config = dict(
    norm_eps=1e-05,
    parallel_block=False,
    weight_decay=0.49,
    lr_head=0.00496,
    steps=8921,
)
MLP neurons of a small language model. Each row is named by its layer, matrix (up: input weights) and neuron, and shows model dimensions 192-319. Each number is 500 + 40 x the weight over its row's rms, rounded and kept within 0 to 999. Numbers have three digits each.
After each neuron's rows, "fires after" lists the tokens most often just before its 100 highest values on Wikipedia text that the model never trained on.

L13.up1210:492492476488457490482455503459512480489462504578493410447501486482489444466489497456412552499608534486519501536587403504497472510527468491482459514521453486475487434524518523523513523511567566541459468466440533461402502510576533435505464459500483569525562459516470456502539502440493525470553490455601472460414487509502511473537466495509503476543572485543457527432424555458506419527496
fires after: " |", ",", ")", " ", "),", " United"

L13.up1421:493491466484462480476511437464570438530485519527466567478445529511522483483486523536470558489501528531519492501519477495518492504474463511484572533502476549520526505515461546551489543458501521401418454528461430506441557581452469489504546481477475500501498523429459463454519566498487511497453550447485470579495570549440454520449475443558507586500440532512508525425480481483504493422562
fires after: "ip", "b", "ed", "ctor", "et", "ab"

L8.up1650:510464590491458493508509550478563501563461433526466462530493460487499587470548502482518552623477494436554523562451448492507556537438523518430460560415389453505533535555541500496519455457512537521490558539497458492443447541453481478469491588546467480506540483515547578449451445530500517493430466501499463497586487456459513581467493482434539497494512478529476507394544482497530573535461
fires after: "re", "n", "y", "ra", " Win", "ri"

L8.up1531:419457498489533499516489502430462492490571439496544516460540427470469570489495508517455506456505555500498517460542510528528491465419553529427471497473461444554475510466502560472504465443468462550531509539518472490550448569561497453481511522451490544550504448507479476474467535488409528473474567512492563514497500428451558505503470475509567541456463511529452515458464472453506497522514
fires after: " ", "\n", " a", " \""

L13.up1652:480440538494458506547532456467510518528509475524458454510497520524480526475491510527487487502548459516540580498453508497497527493557538565436588536498416544514497537516445437466501528477472501501535511504448466443528549570496536534533539550527467563536530519476535513452488537529480534487547445543547507496529508452491494426515504527482572526510417531424502500499530494437497502511477
fires after: "r", "l", "ri", "v", " L", "er"

L8.up1316:448476476574401470559501454443522496513530548427464459434537463468522507519507489545485465564491540470542551429451459498435501495486546498510499440457524463494518434533471571593526438461501480522521439572522519482424475497534501523526539512492546514520482469486499585509499537507480583495499530494497449555380516522487491470526527507473514485438428460579487482442531498548549573438519
fires after: "ar", "ir", "er", "or", "i"

L13.up83:491466486495480454503568452445608466507482474562479526485566434532429517462594488562514482504497519519522604494557514473498561512547474559427512501468429513492472541584475502560512536491478464546470472492508499555516497422489452496471439544562494530479532564552419528513455510469504527473498579504539579542542552559553493523496501494464405514517530488443545451475563481550521600479515
fires after: "s", " Ab", "ra", "'", "m", "as"

L8.up1291:540545432539504515502494529440567465430479499466525453539509430496575512458534499466462489490493462437540592491482462576515470531503549524523583503556456468479488533522488532545500453582533472493520497583454443497484485516558473531495502571481560497523543505494526488520475494446533529472447564503412524505498591503498540528447496506490501496438501523459479511469505494539436516398570
fires after: "ra", "ly", "ke", "ta", "co"

L8.up882:524510503512475511573526594516462498499522451518511421494432479545490564495587490511527544512492508490507584529501463554464533469420480496488546514497487501504494493533519486564529418485487483468489536493484493408554569507469484480476497572506484549522442532488531503502477466496465473503540429447496427445450466545502504406514446548566392524477473481520530477523522408491476460579522
fires after: "y", "d", "or", "ar", "al"

L8.up1745:480555509489492475559468500534529456507528431531494472492431510531424534422576535503517468439483418506464510588509539470538527536461492429481509465505523572471479605576518554536448463480551549506490545410475500473394523521538471517514532512524504513450440550457515505409552488509535438482449544453486504419519491493517469590502539504551498517441469480436544481445523475519580509469514
fires after: "ci", "ical", " pro", "op", "al", " of"

L13.up616:594531500480506491510532528467463463505482478538541506505469484559503459471485438507517504435493555417524573463464492531473473521566472569489493575518534476529502471569510491569506490462579513485478521493514553476455540506554510499483454526495528510445469535556484519417446508568495519429460480554525471512543562443504573478527563466531500479454461568540493541477501529462509468461433
fires after: ",", "la", " 19", "c", " County"

L8.up692:475489524520526451421538484426528499559425507509548443463492549550465527507520501490436511458552444462473569513494511564494518556429434436487479481456521438470512518525493411558515426421455492497490453525444464439448488533584557513532488494492555540494558550437531481520503503538482478488421555542579488508499531490577584553471568496436487539434401540476473498510409583512527504426475
fires after: "c", " C", "n", "-", " An", "on"

L13.up1175:512422434572483447510476521443509518556489478528442507472540479510457522514540517531510457427548456528465469466504507504506534475485524476541550510472510454519467444465568496578548546473537497550434530505488518494428451494450493542471541542460465519476514460507529560500440507569433555496551456484475425520467517510495446555515466466486522560459523479497460509519527479502496480503489
fires after: " a", " de", " A", "s", " re"

L13.up922:418466528438505460572531521529506546532504462516449463457512461536450500447459494503492509523546456485461559597517479526544444414437525542490519481503505480519539528496469489475552536542479515473522538449475449441414459448551447543514476495541542599441550507564552518540498493536484485528490486500410497537528555546476521423535536561453504539462531553587524519455481447498531567486498
fires after: " Ar", " Al", "ra", " A", "ja", "l"

L8.up1178:514523495565540461585492530522571513470529454486519500510475522443473493497512532550523496476508559503477512467521536541498523511550451454487520572468480510525577526537568487542482494440501512547565503487516513550471488538550467410483527510578504550535418516549524616554447518549446531555475486500514474542495423517532509458467549516482490529526438502544369514462498479506457536501512
fires after: "ed", "d", " follow", " end"

L8.up203:495503454480462500486464505480482471504545518474525497503493485462540574452507545528568533527503440466425571420633516547469440471449487524516486445573481477508605510506545506493481541496580536528489480498523547565516470504496542509571473412492530543464418510463487561522523527525455434486499521394458455522572505526472603434476529494526486522523429477613504469521431446511549497507518
fires after: ".", " and", " to", " U", " On"

L8.up380:431475544493489448543545493461528523425519479456455495536424468513562533488513476520421501519568499552489498447537476533542473411544548506542554539469553442569527592498547544590561580458552501518498513497542516538537531476526523498474521506569501501470501492468426514490513509500507542435423498499433489536476547516464434526459584477476518509487523405501519526486508489503527515540487
fires after: "==", "ic", "et", "al", "40", "leg"

L8.up752:476516522516487489477484530475499486516545474435539506504504525500530561415510499569546560550415563452477450516461431484500537535491393508465510554436463489511495535559529553475571497495509536474488505511442508553528444512499494487452529543439499511468521505577502498476499510568480523451462381436486441446511425493492496551512530461457491518491490499497461453547507511513456481495509
fires after: "ne", "en", "n", "in", "t", " Ne"

L8.up1101:509486509548467494564511466508517526544512453528438479505521556430469526457475526452465506503497471515502471475496538475516478458466496589523559500502517410548525508495490460444485511410491506454574515468504468504474465502476534445488459543456515498556535534530465496527439551559470505483493485480565498505450523482477552510528546475488492457554482498517492560472520471552526520474564
fires after: ".", ",", " was", "hi"

L8.up825:534476548492470469501445531473550488533454478555498512500458562496512513520457539445503542509461512448511517514521552539556418515510493507506529520457482563457495548544515484505505427486500547497463450498493506444472488513518535434507541553521575505504496490528458550449442504522519505442482503483519450553459477491458534541604566493464511546460497425493504481560564473532587496467534
fires after: "ri", "vi", "li", "gu", " Car", "par"

L8.up229:427503561497516482506519453504532562492475431473528521464425521468505499523490509588497517537475479467549491446466519478592490539477520410481500478470454521509505469479532500499538513462545454441536488523472538419553471575396554392529461484541462545521470477484447579481524440452559529440523482479499519472523563504469511460565497465511465498529511556506542496488491450583532430595524
fires after: "ci", " de", " of", " pro", "le", " co"

L13.up1658:481474527514470467500456550485475492518492485423546546504495482473500522479528510510553567509484478571463503479446503472420488430485529605517564506458509510593586492547526482464483540493499494398540517508474537517474488478562441537515509469463535549521509467512463470497436596544459498473544500500496443461538587522460526465457514462462511497523498486527523587482483480526480430538495
fires after: " R", " W", " D", " L"

L13.up1111:511522508455585499521520465501560500453500515532485482531522524555464584516450497464499477528478515447515512454490508469474566461562436531516487498502470511477483561484484476565479523522541539473555529537477486621528505479497500469543495541574532571565556558483555636504452509460536531538526492520487484465484485454484504439512547527483485553504554531526466623447426494454479441408429
fires after: ",", "ed", " in", ":", " used", " of"

L13.up164:399477494502526492502460520474525603432470491481529505489484578467498442529429490504501511491483458532487491495524554469525448508516460465497486512492501441470449528496520529507492558449467491493482516526517548529470488478439474482527568477528510532481428526531501543464495532486467579501528415493450517542550545502550460517555543481502442472542481453501477490442547485511543495475472
fires after: " No", " ex", " co", "s", " pro", " a"

L8.up1603:505467533525458424494570535498520533491522469440413436535471515480519557505579505581441524634546518545515565529470526499519509556455513489506537521505433538467488501507489570467562494535506541495498476491490531550480502507430405469551485565524490561516480482472558552472549506476512525545412465536483522482569506449493475514479388549500489514478493560481446492474443460493511533478404
fires after: "re", "le", "ine", "n", "now", " "

L13.up1333:502508505474504443518467509493487447495515476591544504486468504527574584497474498508511498504452549513460476432464521449496523623510454492482547530493547485461498508583438534525543516545553458518578486507544498500507426524512509511494513517521461463482453514446330574447470490432424558540494517547539484470516515533453506513541563461481471515499453618524518535498491496533574467519454
fires after: " ", "s", " in", " (", "In", " dis"

L8.up443:434459519545473572465490480445523455446527440471549531419414517434524464506530464533512482434510580462521458529525467491461481481583472532523518463544447539501530441547532495453542521461559471500464504556527482524432583499445575466496494461542480554480533501475500486515487506518508506541450556488510531461471511495521486459454493566551507501496419439488413528482574519443563481485475
fires after: "ol", "d", "f", "ent", "if", "in"

L8.up934:506512438535512521424487472468511532546505499522521435519489495424504580462471538529428540485481467402589440443553515463463534569534512536428512533501494536500507484549496543516580508428473480562572540477501521460501416511519473538548568393455579566542481488519489523407418485452514576476435583514540547507519483541428536510509587498518522531460497527521447560519547488480534531517539
fires after: " (", " ", " has", " had", " \""

L8.up745:530488493566500385526536514457566495446435557484475515486442519487478518433440482459425419558568495457459494472510466536410511512495520492468594466510417426491497503532544477479521444471582542451497427543494472518479483539547514525504556521488517488487508510492522528467528524576517442486549548499513500457438461519535443502501486415482538514456515547503481502494500467450476593431448
fires after: ",", "ed", "n", " Man", "on", "man"

L8.up258:492448402505565450558552561476558470508492501532549504499482501447452520482493470609544477479501556452517540483454498465419519512406514546558495530505535499535460454541445538519554522501475505557484550478448549490451526528554500495532503538529558531557457463463467555519502545548414420515517470470575452564556535514467486459527488478474439489419453415550441533517535423487505482466524
fires after: " K", " W", "ll", "r", "ill"

L8.up1791:497534538538488461501470572474513541510548424465489517478523508503538518474525460479468543448529496478572535480489498540540523548481466436494488571428497571451554513544415488503500522512499528527486510511481561570531509418473442424491502489518512567445514514505449523470584513420455447453460470488431499512459484508531583543500546516455475489374451536531496460411491539485454475484552
fires after: "ed", "or", "id", "in", "n", "vi"

L8.up1137:458433482523582527489570478447482524473477510515488528473488538414460514497551573501491588505529500479503508465510576458433530496420496488519510517519524533476530539503547471539483493508516506427439523540486445519510570551546476445580572524492497533522496524485482556504554479488543463462404590467537499501475450421433520473522506391532532509467529458528441489488526443519596545512524
fires after: " ", " the", " of", "==", "ed"

L8.up1647:551492508488560528503492559470461461396484504497483517500552529428530493488520508561467545486545561514546483455514554550502485516548515597486471504515513524600519583533463501472534553485453510529565510507539480478531498537545415502449522520539494524463497462423460489521469419493388499493550497448563522511547564538446546458466531445485502478493472458515471561457531463532525461495527
fires after: "==", " A", "A", "===", "E", " E"

L8.up1504:465536532476461461552524475551617487515576491484515473511475415516499482515496437434483461530487472460472465493485469511496484477571552555500520508494453507485454426483501501498535487496502516525502445548477526415556476409512522527552503523495621558471504543451475542462479474492439532529423476499468532490489485492483498509496530460505531493518480511507549565507431488475506556488480
fires after: "o", "el", "al", "ar", " Bar", " El"

L13.up621:476469572466544530516556510449517578497502473462524542441476452493498531550585493486419502528508523463553406504472499466557494505486500566525502525496524556472544575549546480457532537453461440542437519534459476564511474590549415528542517548524534482500483505528507501502437540556423508537462530520528489439482542508507511516528492451509507501464434506576459484492543505483522514494448
fires after: " ", " (", " con", " f", " F", " mi"

L13.up662:514472472500542484481508458452512504478533477487480558439549570455538479461508481507437526502486543449500572523503509438537503540492501509536509490531523518517475591489544499520521551605571525503496479579501436521523527510441444511488521503567563433546452476454515562550456505426444518535466498439506415479453470519468486529475525466484484556531463493528508536513489458592559507508489
fires after: " a", " A", "C", "th", "c"

L8.up1367:486467487455484474516507517479544486501608502530489516518481490541507524440544462515479486550522535470496508534477485407505455447454467513494535529474427507464554547526444528561520485581547525524494471586521457522449561541467474581528510515505480616492524519458409484509468520492545390473532474502491471497454514434504508513502460497523427510523481496501478510439493507508503549538505
fires after: "it", "ci", "ri", "ed", "ra", "i"

L8.up686:492503483501499523531536477475474486429636494508524466520515493508507546470552501559487467549547471574503487501533610488451538498498437540553530514467529428516518518583549532498594528509555531533557464459499495546511484444510450557494436531490483479491517557532481482475491530518494457482529428507466433504494549473471476460537483484509487497492459547533507510521499472412523521519526
fires after: "y", "te", " Te", "da", "le", "arch"

L8.up1532:487428549566485450527532551507498587516507427506508469499482494479539523563470545496478484518471520451458510493537379513462557568457517426481500504537556476403467431513532491523467482521516483522504514525484476493524530537462513464419577543451514471478498526491438523529522571508467495454459491409568464546496529589578468529480496503527517461493568484480516492535545495468471470502499
fires after: "t", " Great", " War", "y", "w", "d"

L8.up160:526514512538478567450482448498553536535506457572474518472490567560555534516494493505504501408492525517504571553553438497421463552516378516506478507484551568474466533520477550542485506482502525515553492478451480482523532465518478484506511469545514597470439497547503495513450541528493501481467475469583517525510509494474471525515535524467475448500509455510505577461429477456486443505491
fires after: " dis", " un", " Re", " re", " Mc", " Al"

L13.up832:471480543507487509536562466375519568437535511539538427535544468543562515509470467589493443468450519501484514513544499550581508460488556577538515491499452529529518438458535502515478465478528527467542548485540426534509534438475445382513493504558486543523456521539543569482485573466480560472411512473454469544503529484532571466494466499450529466495527512518475537490514442507501543543590
fires after: ",", "d", "ad", "=", "de"

L13.up308:415469494490526578462477530498514489469411534555538481468508548466544466447496565458462516496461519472519515519604585465528482493500524465477477486445453474545479553489567409474559477443416430484550473478503512573509420580478491416452506490498547515494533507463520471496484505472426581537439551446539564506543523538471505478543558488495443519453455514432461541480517435513562518528475
fires after: " \"", "S", "===", "==", " an"

L8.up169:524452453502466517460428500528498445494528471445478481534519453514485505500510502508460554560518586524484553463465489545582530567500495558477490541453511508526531525513478507434450488540603546467452483578525554478488559461466493458452552517548464593508471593421497453518458501505468438499539512495393442518449580455408516480515424484483551494423456483474607510488499465535494504494548
fires after: "ur", "it", "re", "vi", "or", "ri"

L8.up713:507416568496464477418484427504420593498492519498492501522500562491458497552528502526479592455407446453534483428522534468443460508498508496527504530443548511497492537440548494516558527515465491547511470494454493539480523536519463531513512527598444466550579459493475562533490530489457448507496469513531478548493499540493514562492504495503485477515525469488485494538526479558571461479493
fires after: "s", " |"

L8.up1019:399483472475480577484514489420469497561488531520537515413501455511572479530489539496555463484496529489582486483447495564477479455523480485519480518493509438551504529498524561511550538503450523482529440497558504554510438541545478479499462490588473514530456425498554549499469573587536521435509553526564460542534508496515502512544488425392533590519459468535419519489556534506498518440490
fires after: " a", " is", "-", " an", " as", " "

L13.up224:504436485555442371394485498494548536505506530592534464479428547526499466479505475492543485575503546525450517493518460492491540520462531538476467519486456549526515479486477519499513554488521463505458482531479490524495483490501458514567472489484591490504503526487409495514526573496497519494502554447565509499430462523506537454499532527473519494442510389478469519478559451538450451552475
fires after: " W", "W", " K", "t", " (", "is"

L13.up1:521505459539542495549471489435484582525478511498491529548448560478477526507507489484514478572517585467505495523441463481514542573514557500556530505442484497521547511528471477526564543455580434480518489486500577513555510554559488557490516576493467517486499463487568503457499493523498504456541535475543538492500491500468547427543500423511506573472489475534490505432493449493552518542435
fires after: ",", "\n", " of", " in", " 19", "for"

L13.up1781:459472561613439504478597519485512478488541502443558522551516490457510490505545595486523502549441566479549496475539491486422444455535502496476520512491520515519514416527522544506534516548490453535559520514494568477483527501531510419508506558460482470510518426496404508563553491500520441480511492462533536485521488554508436508523452485501413510554480464481534514462542482532507531461454
fires after: "in", "fe", "f", "n", "w", "s"

L8.up974:413547531431518458512454428446496512447463521493552440510519510534506492460462509526443508539530520517483498477464534543424437526560519517470472557431533531521473473574475512553515491517488505483497470523528537545501521485531462481509449552579513541524523547495547503465534528432545506420470564489422498528475467497496549523543500501470522608427470482577501470477505482483474500471483
fires after: "d", "ed", "v", "ven", ":"

L13.up310:424437506464472531527547503494463450518565457504451474432531514473519472465569485535425510475524432471514576447562534489477465581531502540523501524432535490535553643505503475607493537504529519475615525551539471477521496508564536468523494476520490483541511523502478564507430498526465513489488504492447520524433482452421490501454503496504475464503496478509526469450452468491499560439501
fires after: "s", "S", " the", "c", " a", " S"

L13.up433:460501512518487453487508513477509538512490478573456499451448534488470472481602478532507476581445522453491590495518443458470503434446567592475524512470466489498507520515581500493536445466477501486522564517537442461457494443545421526461529558570508590539559524603553496515463503498439545551521465479534455549526577539443494463512543453514447503506460451534542521483485494521483481404470
fires after: " M", " S", "d", " Har", " h", " Mar"

L8.up1401:474544540539442472545577538512535573452492477478443509499515463526476541464445432535436532487514458442565484537496482560452421512509497507533504461524494453453558545556513448554498522488527519466507537508513504477508478510436549453524505551505484487550530522571501538572561525444524521482462560488469516513542495521439543516508485444494459543515520518494506428515568467522480390518534
fires after: "l", "el", "ar", "al", "Release", " car"

L13.up1662:417528539405440448586409526464541535515512478523543445462442413509461533494484528515540538524464455500489560495523546512478445478508500527542581518459553484541502496515526439525475541510514511475530566537454524516484532476518543507527461484521547523489547468522490505541489480552481485488494378465380563536495587484472496444446554524536517474467417600514464490505534453460582489460517
fires after: " On", ".", " on", "On", "S", "y"

L13.up906:492566534519492454520587543509548489495448451464499473423506500476517472504559510500534538464534475476531531598517577571482496472456465490433439437472493481400552510519484552490435478517533495546527555506514484514468507524516547485456513539546564539563482524505443478500491479505502497515436499527482474556527505474502570547507467503516447460423541527478543557507521461550508489565491
fires after: "ur", "al", "or", "op", "li", "l"

L8.up356:511490488521426489472492502470574482395415494459517465490472426469516487453522534518519496570537450444540519503509493553554526435432490524491486456506417492499454518516427573386442498387459469440560489592508522512504536516547558495506484541487463505535474583479512524452466456592477524471525438490475492566503560465494476445464479511482580513482455514465480539439568471564588606421500
fires after: "er", "al", " Her", " H", "ur", "r"

L8.up943:519459546471523489510521436529575512495478484550497449483510441485537556491530563474508532464461433467474547555536529503568522629591464530399545547495462525464465432497484484428527481467483548529595480471489530465503469548522551457579498532488499508535471522514449587533490521536513510522537465514504489553421452490500501481458458515494526446510481552465431542486543497521512478457496
fires after: "gre", " dis", " Ro", "en", " Jo"

L13.up868:432523507470552470548509469462480445560470542561528523494499491488510589508507553492523518575434568486496472504515527507583500458486535474457518544428438513531485446510582489488478588510503523472470463466557510532457438478507445515458490476544485552534530452512508504477531574480492507553499463479480466567464547542494469437531508470540492511505541474538460467487504431551552536481446
fires after: "at", " met", "k", "s", "ist"

L8.up444:494474516485535472526559493516554552460519463499484533521420448584461492458473491464476584486513512526509479453437489476475528474476481535531521500490467491516490555464560539558530553430475521555537489508421510503555534570479440522477466530516500546457500544516502481492439482549515522538507525534508490486511453488501551380505448512471507449493480466551458523495474532468477425480491
fires after: " F", " f", " C", "c", "C", " ex"

L8.up1606:477445472590519522478486567489548502473478486539513467396463505464481519509522441499531624525411555531517516488485453473473423500479554504490471504431438504562484514497562489484496467516517506548489527492417463508469421510496433522477540436551472618533517442527518500440509472519528510520501517500477489582538456586567491496491487500519435515528519459514523476490485493552477512482543
fires after: "s", " h", "ers"

L8.up1734:459513510592470450466491502478510497525494469487487498518499484501596529504531556516532460478507448502518475574486432518533534564556479522562528482494505481496545536535471547488535429491513497456506548478559502489479453499511429454577458480477521584492514470454451550508520511436458477457507427495485409483568479464456513546546456628578488462539522454502482475536472502443523547515537
fires after: "ve", "st", "ni", "re", "ju", "ig"

L8.up535:474407520467516496497456524465490535462423512472508446524502566412493412507535465514528512541495558472499514440525516452423494499533509514555486553507476541539535491491578431449512462418511551518507592551551493594505485552532532563473512528481435542491464502482490561553503540507471501463487478499535439462475543526443553442404479543472506496534449511593501537442507519563436463504542
fires after: " W", " at", " F", " |", "t", " D"

L8.up899:536503515513530503556509542476514478535504456448523515397530426555550555425567515546504446487473457498492559566507442446474485473434567559473496470541498490484516425536479507457500493496513473468480563519453522510499513474485437498505487600450493502579483556504538533503547473487529502432503561430472426520549516465427506465382520516486463546435525567490544589484473483487493454521494
fires after: ".", ":", "e", "or", "re", "l"

L8.up334:496471475509448436446471509467542485551504476508447487492481448579549487503516424616505501586487497446486560483480458547470448455489520559512444556568457511546533479509442501549569561547459504456478490530459448547521525497496537437538528440479498528481436452517463483424497481460541544457522483503446544534544448493471495512480515474455405539469526486523570490496472514480422552509427
fires after: " Li", "h", "ha", " Z", "g", "b"

L8.up1638:475461486537524452482499448374490502532579494482462543485454534454516545456485496469496440527471475546506583544573503491522558582515452487437519578481500507510488467481439514471527475456500458554508447479504537501479500509530413464500579519547504544499523475414461485468442525443501547534528527500489508587467419488510455488530507500440498492550473508493500461515524424501598442518481
fires after: "en", "ur", "ed", " (", " the", "n"

L13.up376:533457493523505512453450530466539469443489427573506492480449502489511508426546460465526464505481481490468549492523499576490517479445502521506541552527496508477532517560521510536495466398512498490596537422553434475491506533469484473454491509519513513494435492546519449510522524537490561534461475443525448485513519513492511512472494516483536501552442468492536464552505480475493545519510
fires after: " Ad", "d", " Bro", " Se", "ad", " Per"

L8.up625:511535488463531439525473494429525507471515505480421520518543445538494524508501513475506529570504456502553442539437505507510466547508498521486471553467486424539458502517525517442486453500470520521489481561529529590449470423528460547441465499537447506517502501416435507448507511466497516482536452429419453575456492559512453508509491554537513503513518417508556460448497447475518506527513
fires after: "s", "am", "al", "el", "ur", "et"

L8.up121:476520499554390510516503587497520555503472507492516503493527487513475524493496526527518590507464479483509535477466508559518442564467457485480483505496448512516539459458527477536645505484575477526493536463512465406535543547541568411540497496511560544527471498541532457505502465493494488521494549467440513487513461567486604472518527504407422573467512487566485520494514523541543501474470
fires after: " Car", " Mar", " car"

L8.up1402:486438534543469540428488599496489509516500492434464499517449537473569512458453445478558489515572506430470498524522494515523446485521555526547491568565472456481542495500515439443631441478470483440492527486478520523458520519485509470555534541502476476506491553562524508444513491524529504450546535461480468534542465476591542507481562458509514514531483479567504530482531521517495573476491
fires after: "mo", "d", "lo", "ho", "b", " mo"

L8.up1781:452523506617481534488477465495469475486540513450535495421490567505445525466548532472511475544490492460554526447483526468525549533458496533473500522474497547462482545480440477471518511530539482443574535532521503480470469516508543541431470492536526476490454496453512591463455572426516442439496509520527484508488483531495414429505480523460516502425533528523512496417498469437532458478505
fires after: "en", "or", "er", "gen", "n"

L13.up1741:506495543481474524519546424510448544467550485460530526526439506507501473437497609525505499484445499473507523525509531492529443587535470518482509475523519565463572509441460473576509509526478492507508510565433486584525500524463469493519581525469496435507452544518481482450494430485517508494444429469489513518404527429500547476543555467460480487491526447474441507520533461509518498475449
fires after: " of", "th", " for", "or", "us", "ed"

L8.up488:477527471451531427403492505533460428466497469549582480459509451466506606526585472489448509495530464498515483452489507453575500507467466573522536550483429548488537463535512466538544490486398475432506489507496490556481454418479495421501518475586479515549476457457491506473436515531524523469483519471559483547540534545499476471570463515469472571550505518449479481515532489522445426420507
fires after: "s", "m", " dis", "br", " cl"

L8.up1208:413402411531488514505467497462502553469492536502514448455506479429555496486456537520518550484519497510480474474480455505432572498486527503476531521495461469447494553522586484515469495549476582496530535568524516515491467535470503548495491492518546525564531494492491483513419510427501441543503475453516419543534473520572521489542485428366509475429536469474525494526419494514436485464482
fires after: " a", " do", " H", " h", "H", " A"

L8.up990:550490381514477466490448601472513431415530508389472554430531500518494459501497482531508551575472493496476483549479491511462482465401557514499532497509475519507496553538511494492558509499473560546486482529492520524434536501520492514504466464497583538482474488506454484530424534491441533503565484455511557536486428565442608532495524528478553529497489503610426504515532523487503493476520
fires after: " d", " E", " Li", "ri", "d"

L8.up1423:507565524511438472526511561420502490549476548532478513430482497510513504543511511410490556528439508474511534466529461519506490477473527621458517581508498527474436529457484513538496547533530474565427480553514487429522495533535473512560503469535504528508509520468492493541453554490457502472429501455445425481520492592467483496548440503401580452419494489502558535539490480552452445510500
fires after: " Ar", "ar", "r", "est", "al", "en"

L13.up1242:503531506531486472521499554510572468447493478487553483448486510544429566454530488534512540461568512476512532502481534563560549624477465468513534504513524430477522522497484489548466514524508493425555533505503564523484562492512477466425478593546504562515457537455500424502531452563506503456474563499485469547455565555535551609505588540448479598548473483455468480384482469511437479497521
fires after: " C", "ed", "c", " c", " G", "al"

L8.up1484:543480433494457591574541472495491517445550510550513387539547490515494497558581513497511509531529496498563583567389447506536532510492536535506467535417382530476534502487522504543498562475569452428473474499530475487522506563475476545527479526533561546557523551441507444536466508490494484454439446565497505517545508439473585511439540447498421488471493463460492507476567509501485585515510
fires after: "n", "l", "20", "L", "ra", "o"

L8.up798:469534438515492494561457444505505399450545512527581456476485471486494463476435626492447497544522492457526501512544437494525404488560467437445500479473517507505472488505527546498487498486478468466481454548495513509441569481541547514530548538496496536494541514499520540530499556518506483501543475533450474532493483522539541477555452554487429565480484564531533552506576526499504502507477
fires after: "n", "ra", "u", "ran", "na", "on"

L8.up436:450489549470485428514584594538502551496534490527481440489492438485506535491460456469423502504438453488456422532533513565500438568457547529551458531452435597494531510521460552441491492503531451521487535445481561532459525502578461467532497517476494549545500580414519511459524476475548480445479547508488493564528496475523547553468508546546559518518472424487539526524447513566442513539530
fires after: "b", "ro", "P", "ab", "p", "lo"

L8.up1509:519550542500455488503577490460503505534548496525508499488421532470528458477567571470440515537551496529500506534519485610492473529482484501533478506538418517517504486517453527557504551530432494560501511535463553502505521493473421537475510560459524471512446504462499570528534502484475476441454500461500536555411537494482446454456522484479475526480473467467519535452575528489506543592442
fires after: "s", "in", "ur", "amp", "us"

L13.up795:543558488567483478506529470464525481430479553525441529506454482541504554426483517596469450633586488411525466463505509479509512515526501465511547538485471492477450536465408518504502506500432538412497496468491518450550529519441496507511545512463553507481474520491497512459479545562494499519436488507467484567457430480512498494541587482548534520473529521507524425508422437505464530410518
fires after: " |", ",", " "